Weights of a small GPT-style language model, trained from scratch on English Wikipedia: RMSNorm before each block, a variant of Muon for these matrices.
MLP neurons of a small language model. Each row is named by its layer, matrix (gate and up: input weights; down: output weights) and neuron, and shows model dimensions 48-143. Each number is 128 + 24 x the weight over its row's rms, rounded and kept within 0 to 255. A neuron's up and down rows have the sign that makes its largest values positive.
After each neuron's rows, "fires after" lists the tokens most often just before its 100 highest values on Wikipedia text that the model never trained on; "fires on" lists the tokens most often at its 100 highest values on Wikipedia text that the model never trained on.

L5.gate352 [170 115 140 136 130 108  58 165 131 160 137 102 122 104  98 159 150 115 139 117  85 129 163  91 153 123 167 139 116 140 148 100 117 140 107  62 121 111  97 118 116 130 132 134 148 145 131 130 157 101 109 120 148 119 189 129 124 140 119 113 114 128 139 134 162 109  96 122 124 140  91  87 132 146 156  81  79 104 150 155 135  88 138 155 149 126 147  89 116 140 111 109 142  99 100 119]
L5.up352 [132 107 117 159 131 142 130 132 136 139 124 100 116 105 119 120 100 113 120 131 117 155 125 146 145  81 121 129 167 140 149 134 127 145 115  96 134  55 144 179 120 150 117 136 134 147 108 106 136 113 110 140 118 121 126 104 130 110 139 130 139  85 153 127 136 129 181  71 136 174 139  80 159 110 127 128 135 115  94 152 146 110 125 156  76 118 123 107 133 103 127 155 126 114 129 103]
L5.down352 [133 126  99 167 150 135 129 107 118 142 168 121  88 151 184 173 146 128 155 110 161  94 117 124 144 136 109 133 121 147 147 110 120  59 164 168 140 135 122 151 107 130 128 103 129 108 120 144  73 152 162 171  93 140 131 161 184 182 164 168 127 116 108 109 121  95 124  91 114 121 162 122 109  99 130 111 131  89  64 101 142 135 104 152 122 144 112 131 146  98 152 141 142 142 157 103]
fires after: "ulu", "eri", "ni", "ti", "ci", "ici"
fires on: "s", "us", "ne"

L5.gate387 [147 146 105 135 151  87 108 156  85  95 106 138 144 106 152 145 195 115 154  97 152 139  84 148 137 187 161 136 105  87 142 111 139 134  81 118  87 133 169 145 138  99 147 146 141 135 120 116 146 119 132 118 130 138 139  93 139 144 157 118 133 112 154 105 112 144 114 139 130 112 111 129 139 162 141 145 185 186 131  76 120 149 104  78 152 118 135 134 105  98 137 119 159 124 153 137]
L5.up387 [124 143 110 124 114 112  99 182 153 116 149 134 155 118 148  95 166 115 185 101  94 179 127 150 128 116  63 154 140  91 110 149 118 133 153 137 115 130 145 118 132 139 175 106 136  97  90 132 123 106 108 154 144  99 139 135 106 120 145  63 165 105  86 127 145  92 153 119 154 117 124 132 179 136 155 129 155 141 107  95 112 125 115  91 133 147 133 119 110 140 104 126 161 114 114 152]
L5.down387 [122 128  98 110 133 141 137 178  41 122 119 169  99 121 175 144 137 119  89 154 105 141 110 130 147 129 175 137 104 135 115 108 117 162 130  97 111 127 147 152 132 159  77 122 140 122 135 137 137 142 161 125 100  91 109 148 138 113 106  99 141  98 134 152 127 164 122 143 152 120  93 131 126  88 126 128  95 142 129 109 108 111 140 137 124  88 162 130 133 152 123 127 123  97  91 147]
fires after: " However", " however", " Ev", " that", " example"
fires on: ",", "en", "ie"

L2.gate105 [158 150 136 134 146 135 124 113 128 127 125  76 171 137  99 131 118 124 151 124  83 146  99 106 114 109 141 167 122 118 127 120 123 158 143 127  89 178 135 116  85 106 124 146  96 112 159 109 140 145 169 106 106  35 102 143 103 118 124 147 142 102 158  84 109  93 134 174 133 134 115 150 104 121 124 139 129 128 160 126 127  99 110 132  97 166 122 117 128 120  95 141 127  99 128 110]
L2.up105 [119 113 132 148 156 109 148 152 104 123 128 112 169 138 121 129 160 133  95 109 100 152 122 143 122 108 132 167 150  95  97 142 112 137 140 134 102 102 124  81 162 179  90 144 145 101 173 114 138 120 139 166 150 118 118  92  89 128 134 121 162  98 140 130 135 142 161 133 113 129 104 157 104 137 147 165 130 157  92 153 135  93 114 132 149 107 125 151 122 189 125 140 137 127 115 134]
L2.down105 [146 120 135 100 120 161 150 106  82 123 117 134 158 199 130 136  65 102  94 151 101 107 132 143 137 134 108 149 136 126 121 135 120 108 137 115 103 175 114 123  92  95 163 158 142 127 103 118 140 160 140 125 136 124 111 117 107 115 102 158 148 109 124 136 133   9 144 155 123 143 107 131 138  99 151 103 109 145 133 111 162 162 117 105 137 123 137 140 163  95 108 127 110  97  95 120]
fires after: "\n"
fires on: "-", "|"

L5.gate114 [137 153 173 120 146 105 124 116 175 159 117 144 150 145 168 135 117 144 114 159  93 132 152 107 128 152 108 126 121 132 110 104 106 135 148 143 146  83 147 137 180 139  97 161 109 119 130 131 128 159 167 124 133  60  87 131 126  96 147 191 145 139 149 121 144 132  97 156 155 151 103 114 129 132 107 116 112 141  86 100 165 103 138 157  73 156 130 156  93 147 130 115  89 101 111 139]
L5.up114 [136 136 123 115 142 126 126  79 116 103 125 125 123 114 143 132 150 156 151 111 142 139 129 172 115 124 104 163  72  99 148 129 117  84 162  73 108 134 152  65  84 126 147 128 151 153 125 123  93 164 134 110 126  83 194  93  80 120 139 134 175 144 131 125  95  99 135 124 151 128 129 120 152 101 109 155  88 154 107 101  94 139 126 127 156 116 143 136 109 144 105 109 135 141 131 144]
L5.down114 [127 160 110 129 104 175 115 143 150  96 100 139 149 139 147 146 146 113 100 125 129 118 137 133  99 111 137 127 120 123  83 138 106 131 158 130 118 153 121 143 114 106 148 128 117 168 149 130 111 124 146  95 147 103 129 103 119 172 126 104 135 161 137  98 123 194 107  96 130 119 149 152 123 150 142  99 139 100 105 136 107  94 116 155  76  84  98 111 130 139 144 140 149 153 159 120]
fires after: "  ", " in", " War", " km"
fires on: "|", "ped", "^", " southern", " northern"

L5.gate264 [140 121 112 122 112 135 117  96 129 130 121 129 166 119  80  93 140 134 134 125 112 144 161 106 150 162  92 139  98 118 109 104 130 108 139 131 125 156 126 123 118 138 115  73 163  95 101 116 131 178 134 181 105 103  99 112 134 117 166 160 118 183 121 123 119 122 115 126 163 127 108 126  96  78 111 123 160 112  63 128 115 115 124 139 159 133 124 132 108 153 103 110 157 115 117 144]
L5.up264 [149 128 134 123 130 135 141 185 120 165 145  85 116 121 104 146 126 100 105  76 166 138 126 133 129 150 124 113 103 151 169 158 133  61 106 142 134 136 133 134 121 126 150 134 110 143 109 132  86 158  85 137 126 141 125 133 162  80 144 165 102 137 144  86 129  95 145 113 119 105 103 182 122 132 125 127 119 106 122 118 111 121 122 148  98 134 141 146 102 100 145 139 113 120 167 101]
L5.down264 [147 168 118 134 126 157 135 121 125 105 142  93  97 151 143 129 137  79  90 113 153 117 114 141  78 116 148 111 132  82 127 136 146 122 146 151  99 135 139 122 102 137 163 149 127  72  96 120 105 125 105  84 140 115 122 111 150 129 152  52  63 106 107 147 135 110 135  99 106  88 126 144 132 113  89 129 109 125 130  94 123 143 143 111 116 142  78 101 135 110 100 170 125 150 123 101]
fires after: "=", " =", ")"
fires on: "\n\n", "\n"

L2.gate384 [154 125  97 106 105  95 141 139 110 156 111 101 134  78 110 102 194  85 133 139  89 124 131 173 124 172 166 145 120 104 116 114 111  92 135 139 111 107 111 107 124 136 136 110 127 138  97 189 135 127 157 150 156  99 148 148 102 141 115 149 115 115 110  82  90 157 134 161 119 166 132 143 127 158 149 146 151 117 111 158 117 142 118  94 138 163 114 125 145 139  94 111 138 113 137 145]
L2.up384 [173 113  77 116 161 123 111 135 124 167  68 125 111  87 122 100 179 124 134 138 104 101 155 153 126 203 154 157 145 129 122 136 115 109 130 127 141  93 146 116 130 115 148 132 114 141  97 167 109 112 120  91 109 160 135 145 146 128 121 112 154 117 138  95 106 139  90 120 102 174 150 149 124 152 136 128 152 119 146 141 119 139 123 104 115 140 110 113 122  93 116 127 120 120 116 118]
L2.down384 [ 89 131  93 143 131 131 139 109 139 154 164 112 107 158 120 120 147 128 116 156 141 142 121 182  91 151 140 108 125 149 118 137 127 148 149 132 126  93 140 157 143 169  67 141 141 188 149 168  81 135  91 146 140 109 134 117 129 160 139 130 131 144 133 124 117 110 121 181  80 111  97 142 127 172 100 122 144 111 182 140 152 135 148 127 101 111  99  84 112 169  95 120 109 141 100 123]
fires after: "\n\n", "\n", " of", ".", " in"
fires on: "|", " this"

L3.gate84 [177 127 137  88 160  98 123 157 104 120  95  65 145 114 164 143 160 110 139 132 132 143 201 132 112 104 134 145 128 143 137 105 116 123 102 125 152 130 169 133 135 108  95 111  97  99 103 167 113 123 144 115 132  86 109  96  88 144 179 139 147 152 137 124 116 143 146 160 137 162 116 125 112 134 140 131 134 123 111 176  88  98  97 130 146 156 142 125 133 130 169 111  82 142 138 154]
L3.up84 [130 116 158 132 153 107 170  99 153 181 144 108  72  98 126 136 104 128 113  88 119 128 144 110 111 122 123 102 160 148 119 103 121 126 153 139 155 116 108 114 158 130 129 120 125 119 121 105 107 126 140 130 124 112  98 175 121 113  90 147 143 128 124 125 126 100 120 139 133 114 159 146  78 158 148 124  68 112  94 141 101 147 149  92 155 147  94 139 125 135 134  83  79 137 116 106]
L3.down84 [131 152 137 180 117 130 141 120 157 119 112 104 133 100 109 102  88 142 130 110 115 107 127 162 134 108 131 161  89  92 101 119  72 118 124 162 121  87 164 143 131 134 144 141 153 155 111 112 109 104 123 109 112 115 131 102  99  86 132 119 131 180 109  92 140 101 110 104 153 142 108 112 171 155 161 145 140 138 129  96 154 114 115 111  99  95 118  91 105  91 145 147 134 154 108 127]
fires after: "'", " |", " the", "ed", "al"
fires on: "s", " at", " two", "'"

L2.gate223 [128  85 100 113 107 152  88 127 102  87 160 136 151  55 158 103 154 173 132 144 135  71 135 151  96 112 128 114 142 104 134 160 137 147 122 132 133 151 132 134 164 152  90  97 116 118 114 142 104 113 125 105 165  93 131  93 104 113 127 144 137 124 105 130 168 131 145 139 128 147 128 134 122 197 132 128 131 142 116 130 122 147 115 133 149 117 125 113 122  96 140 107 144 147 139  71]
L2.up223 [146 127 197 139 127 130 127 124 148 169 138 160 105 124 102 142 114 129 145 136 103  91 148 112 125 164 105 137 102 151 111  89 131 140 148 154 117 101 115  95 103 118 179 136 148 117 110  93 147 138 120 106  86 153 114 101  94 136 196  96 173 151 131 118 102 133 140  97  94 149 115 172 115 150 170 133 164 143  93 146 119 104 151  81 121  99 118 119 103 124  86 140  97 152 111 161]
L2.down223 [163 104 108 155 142 152 135 100 130 175 130 106  78 142 129 114 115  85 130 138 117 106 117 132 136 153 133 109 135 167 135  95 149 120  92 158 126 118 118 103 102  75 166 139 142 123 139 132 144 122 170 102 142 143 159 174 104 151 148  73 101 117 168 146  76 117 127 119 136 130 143 146 103 113 129 115 160 159 109 130 141  80 134 126 104 146 124  99 105  84  98 130 132 120 141 139]
fires after: " |", " ."
fires on: " 39", " 30", " 34", " 37", " 40", " 33"

L5.gate148 [104 108 163 127 107 142 116 136 108 113 168 145 135 164 146  97 155  87  74 125 102 125 144  78 114 134 108 146 166 133 124  81 167 134 134 127 121  96 106 134 157 155  90 138  92 129 137 144 166 123 129 150 178 140 117 158 140 128 122 143 110 109 142 123 138 184 101 110 127  83  87 106 101 145 109 137 136 133 128 134 105 145 159 113 110 152 143 130 108  91 109 137  87 104 152 118]
L5.up148 [127 142 139 103 156 113 159 102 116 120 124 121 152 110 118 136 100 125 124 116 130 119 151 143  71 114  94  49 125 116 119 132  54 107 125 120 109 128 114 150 123  78 112 113 101 120 135 113 115 109 124 165 130 129 107  98  90 126  89  79 156 134 154 121 151 126 130 102 117 145 123 138 121 149 143 138 135 155 147 158 168 142  75 101 120 163 138 159 154 128 104 161 107 131 156 147]
L5.down148 [135  93 156 135 108 149 110 181 128 148 169 106  87 121 133 170 208 116  86  96 105 125 132 131 116 146 166 167 136 121 148 111  94 155 122 131 125 126 127 155 113 109 117 117 149 105 147 147 114 176  99 120  76 129 109 147 158 124 157 122 167 151 156  97 132 123  85  84 135 173 124 116 152  98 181 137 130 164 115 114 116 151 141 162 164  95 140 126 143 105 148 116 140 157 117 100]
fires after: " to", " Dra", " Can", "n", " dra"
fires on: "go", "yo", "g", " have", "by", "'"

L5.gate220 [100 135 111  93 176 118 120 140 141  97 127 129 147 116 181  83 175 132 130 134 148 119 152 137 142 143 126 162 135 159 128 137 165 132 116 155 163 145 130 117  80  97 135 151 152  80 127 137 119 169 133 125 158 111 112 149  78 105 134 134 120 136 113 111 159 126 135 145 166 137 123 140 148 135 135 105 144 126  83 141 112 137  60 128 127 150  77 172 120 121 178 107 127 128 113 127]
L5.up220 [109 108 136 135 123  96 125 127  82 142 110 181 150 116 127 103  86 153 107 153 117 153 111 133  91  98 109 124 114 101 143 164 143  75 137 104 156 148 163 114 144 116 127 165 122 143 154 159 132 169 138 132 128 132 123 149 105 110 119  98 128 119 146 139 109 167 187 172 150 115 165  66 142 118 150 130 153 141 106 135 107 116 121 115 143 159 109  83 155 156 129  81 168 133 114 114]
L5.down220 [109 115 137 125 165 110 143  98 163 131 139 128 107 176  93 150 117 190 138 148 136 109 140 106 128  91  95 139 151 164 113 117 158  95 107 125 141 140 126 132 105 112 149 121 162 118 125 107 121 172 121 118 141 116 107 109  90 140 136 162 172 217  71  84 132  98  94 143 119  96 118 112 101 139 181 161  91 117  93 142 126 104 116 164 100  93 112 144 136 104 141 114 163 113 143 144]
fires after: "\n\n", " Label", " Released", " date"
fires on: "=", ":"

L2.gate428 [119 124 149 172 129 148  98 146 132  93  86 139 181 143  81 154 150 167 118 136  99 144 123 135 130 213 159 112 123 123 127 142 112 123 145  86 114 103 114  97 133 112  95 141 174 117 136 128 118 147  97 135 118  90 139 168 137 123 130 129 145  79 123 142 143 116 133 125 101 125  87 187  96 141 120 131 110 115  99 144 135 141 134 145 157 109 100 150  75 140 157 115 156 166 122 150]
L2.up428 [142  78 162  82 120 146 115  97 100 159 158 121 152 120 104 118 106 114 130  95 137 151 106 122 170 122 114 113 116 154  91 147 101  93 124 101 134 111 120 149 102 132 143 121 147  77 103  99  77 177 103 102 150 136 122 151 177 160  97 122 183 142 128 173 157 130 124 142 113 103 135 150 117 144 100 150  98 128  96 127 134 135 144 111 170 124 140 130 120 148 117 117 163 145 170 112]
L2.down428 [126 143 143 163 122 141 129 171 158 127 118 155 110  95 150 127 157 124 139 121 123 103 127 161 132 103 166 113 139 125 116 144 129 155 148 166 176 142 128 138 152 127 123 129 132 127 149 159  79 116 142 149 127 133 157 120 109 118 125 108  92 121 128  97 133 163 134 137 140 153 134 178  79 112 160 110 146 118 178 129 124 125 140 130  61 110 110 138 171 163 148 151 114 151 117 158]
fires after: "\n\n", "do", " |", "hel"
fires on: "=", "or", " by", "ie"

L2.gate99 [112 165 120  87 111 102 163 145 156 125 113 147 160 145 144 130 129  87 114 117  81 149  88 162  84 116 155 176 157 112 131 130 117  90 150  87  87 100 146 170 128 123 111 112 112 142 173 146 131 142 113 143 145 124 126 111 129 158 164 155 155 161 125 118 120 109  96 121 151 110 127 118 133 123 133 131 134 122 127 141 107 159 146 140 143 139 165 122 146 118 132 112 121 175 118 174]
L2.up99 [106 151 109 144 118 118 147 100 128  97  83 132 143 109 175  92 137 107 127 138 208 122 118 124 122 136 165 132 173 169 120 138 139 138 135 129 135 143 109 153 146 120 139 107 119  91 118 106 127  88 158 119 127 182 156 138 104 119  95 109 145 110 121  91 107 141  83 121  90 131 107 169 136 110 120 118  89 139  94 153 132 131  91 142 110 136 181  97 111 125  84 151 136 120  93 128]
L2.down99 [127 105 150 112 144 112 158 128 115 143 144 157 150 164 125 124 125 101 126 118 109 169 120 163 105 131 149 154 159 153 113 123 108 137 125 151 128 152 130 117  90 160 107 156  98 151 117 131 167 160 129 150 138 160 129 142 119 143 163 125 102 127 122 135  80 125 114 134 130 121 162 127 113 114  96 135 160 189 135 115 136 170 175 137 141 157 128 142 148 118  93 141 126 139 155 179]
fires after: "=", "\n", " was"
fires on: "=", " appointed", " of", " until", " According"

L3.gate223 [137 165 142 128 136 157  91 151 154  83  81 122 111 145  86 120  89  80 138 148 154 116  95 147 137 117 133 195 131 161  99 138 114 104 132 107 127 138 112 134 132 125 116 114 145  91 138 144 114 115 117 140 133 114 152 120  94 117 104 112 205 132 125 128 140  93 149 179 106 100  73 119  87 180  79 100 150 118 110 129 117 160  99 124 167 136 100 141 147 109 120  99 134  98 134  92]
L3.up223 [108 128 124 173 107 124 182 132 135 123 140  81 103 131 136 105 120 164 103 119 187  99 118 130 149 151 131 134 150 141 148 129 131 131 148 133 107 143 131 130  81 129 125 120 140 147 105 124 138  73 125 162 181 104 101 169 103 116  88 117 143 135 153 111 123 140 125 111 105 164 101 133 111 116 100 143 146 113 124 130 136 104 125 117 115 112 130 133 125 154 141  48 103 120 128 172]
L3.down223 [133 109  80 140 139  96 150 100 121 138 113 107 144 169 136 129 139 142 134 147  93 126 148  95 132 129 108 100 155 118 165  98 141 149 159 171 127  88 108 164 167  92 156 157  77 113 147 160 129 112 116 173 116 152 136 124 135 128 148 131 119 170 141 112 103 148 106  84 140 103 159  74 145 110 124 120 151 111 132 161 139 127 118  91  87 107 110 167 139 142 115 165 115 128 131 149]
fires after: " was", " is", " are", " years"
fires on: " not", " while", " later", " place", " present", " still"

L5.gate141 [120 108 132 181 131 129 149 140 132 111 104 139 133 142 136 170 111 104  82 145 114 161 116 139 197 127 163 110 151 144 109 136 104 145 145 127 159 111 140 130 140 109  84 108 120 146 134 122 107 109 127 150 114 169 123 170 113 117 176 151 147 115 140 118 124 142 139 136 115 136 122 121 155 124 150 141 126 161 145 103 147  54 135 172 112  85 118  82 116 128 119 157 146 132 154  95]
L5.up141 [114 122 145 149 122 148 159  98 108 148  95 110 176  96 173 177 139  95 116 137 149 119 126 101  90 160 119 151 120 135 143 113 138 153 107 117 121  97 108 121 137 115 138 113  91  88 150 115 164 118 116 103 133 136 163 148 115 111 168 131 155 204 118 153 120 125 109 130 122 134 139 144 104 158 143 127 150 109 127 132 112 145 164 156 113 130 131 114 162 147  98 133 120 115 149 148]
L5.down141 [154 134 108 124 121 129 132 187 110 159 134 153 114 161 157 131 131  89 146 134 145 119 145 106 128 156 127 156 140  97  90 178 142 131 131 152 170 118 152 135 164 142 139 163 108 159 169 152 128 108 124 111 117 122 105  87 120  76 126 115 160 130 119 154 109 175 139 159  94 123 165 131 101 128 121 138 123 122 136 174 156 169 155 127 147 118 147 158  95 131 144 116 109 117 142 188]
fires after: ")", "=", "  ", "aut", " Albums", "log"
fires on: ";", " (", "=", "|", "ist", " |"

L5.gate223 [161 161 144 155 159 131 107 162 100 128 122 155 137 115 173 117 134 101 133 163 165 111 154 123 119 138 129  95 147 166 134 140  89  58 127 123 122 140 162 125 126 124 156 144 116 104 140 111 147 158 109 120 142 106 135 127 129 113  79 108  95 100 152 129 116 124 115 134 104 137 127 122 111 148 151  93 108 130  96  97 117 181 159 113 164 137 106 145 178 138 166 132 135  99 138 160]
L5.up223 [163 166 112 133 121 139 123 112 154 118  99 110 148  70 124 152 132 112 138 135 133 108 131 141 121 103 150 111 132 127 143 176 137 110  88 109  94 148 138 112  89 158 148 137 105 145 101 130 143 126 116 161 105  99 147 139 112 125  93  90 142 164 131 129 125 143 110 142 141 114 142 122  76  95 107 159 163 121 190 112 166 169 141 120 119  95  89 150 178 114 133 116 111  97 135 122]
L5.down223 [114 154 139  93 142 116 150 131 104 146 124 124 155 112 135 104  83 157 123 160 151 138 146 123 109 107 116  80 116 121 135 158 133 132 117 141 105 112 105 141 119 170 122 177  93 125 130 138 161 156 132 138 187 148 139 135 134  82  71 119 131 100 189 118 142 124 138  94 147 157 142 123 116  91 114 109 130 141 119 173 119 124 144 104 122 179 113 169 129  97 125  94 147 135 125 173]
fires after: "="
fires on: "=", " code"

L5.gate388 [168 147 127 136 117  79 100 185 108 131 134 115 117 124 132 121 150  94 135  98 110 147  98 177 154 111 153 114 103 107 133 126 109 130 124 127 136 107 158 134 103 111  69 111 187 124 125 116 133 127 113 136 126 131 116  97 156  81 153 165 185 133 148 104 124  57 101 152 150 115 109 130 147 114 165 122 140 158 110 119 128 107 123 136 148 135 171  91 124  98 150 126 152 175 127 117]
L5.up388 [135 137 125 125 129  83 106 126 146 114 148 110 133 151 117 128 163 131 153 101 109 146 158  86 147 118 162  65 118 101 133 128 140 127 131 156 109 124 154 134 137 156  86 147 136 153 130 139 118 163 127 135 110 123 142 113 148 117 167 118 145 145 113  92 154 136 152 143 148 134 123 127 124 145 115 102 149 128  73 133  89 151 127 128 105 144 136 117 100 119 103 108  91 110 141  78]
L5.down388 [122 140 108  92 138 119 191 107  92 120 105 132 126 106 119 116 113 114 136 126 127 129 106 136 177 181 164 144 129 125 144 150 145 142  93 133 143 130 119  86 131 131 161 104  94 105 123 164 121 122 130 130  80 118 106 139 123 182 112  98 140  95 137 127 145 139 149 142 111 167 124 124 102 123 108 160 149  98 183 144 144 130 108  79 146 140 133 100 121 137  82 155  95 132 124 177]
fires after: ",", " and", " However"
fires on: " and", ","

L5.gate213 [112 138 178 144  94  93 121 133 116 140 152 105 150 142 108 115 115  92 149 106 133 121 153 145 131 145 120 103 135 151 113 100 160 157 138 155 158 139 135 117 150 155 118  84 135 107 115 112  83 137  99 141 133 166 112 116 154 124 145 147 129 100 148 111 137 140 124 153 143 146 133 132 101 115 112 162 129 125 147 173 169 123 132 126 123 124  85 148 132 162 147 143 142 134 105 174]
L5.up213 [120 165 135 117 133 127 154 104  85 160 136 160 140 142 145 141 118 120 138 128 172 164 140 125 142 126 112 131  96 130 166 176 148 119 114 172 134 151  83 118 168 146 115 141 164 108  89 124 115  98 133 131  86 113 147 123 141 125  98 114 103 129 132 173 105 146 163 108 173 186 169 112 113  90 121 120 107 109 123 162 158 136 129 137 126 120  99 135 125 149 132 123 121 106 120 115]
L5.down213 [137 126 111 154 148  87  93 131 173 170 125 113  98 168 110 124 140 114 133 102 112 120 149 102 130 118 170 113 168 135 106 202 140  79 122 142 186 148 116 129 124 147 101 144 125 128 128  98  61 170 145  97 145 137 105 105 119 137  99 100 186 112 119 124 133  87 147 120 112 135 125 136 141  92 120 159 121 141 131 110 116 143 122  93  86  87  87 136 154 134 203 125 146  99 140 131]
fires after: "\n", "-"
fires on: "-", " |", "|"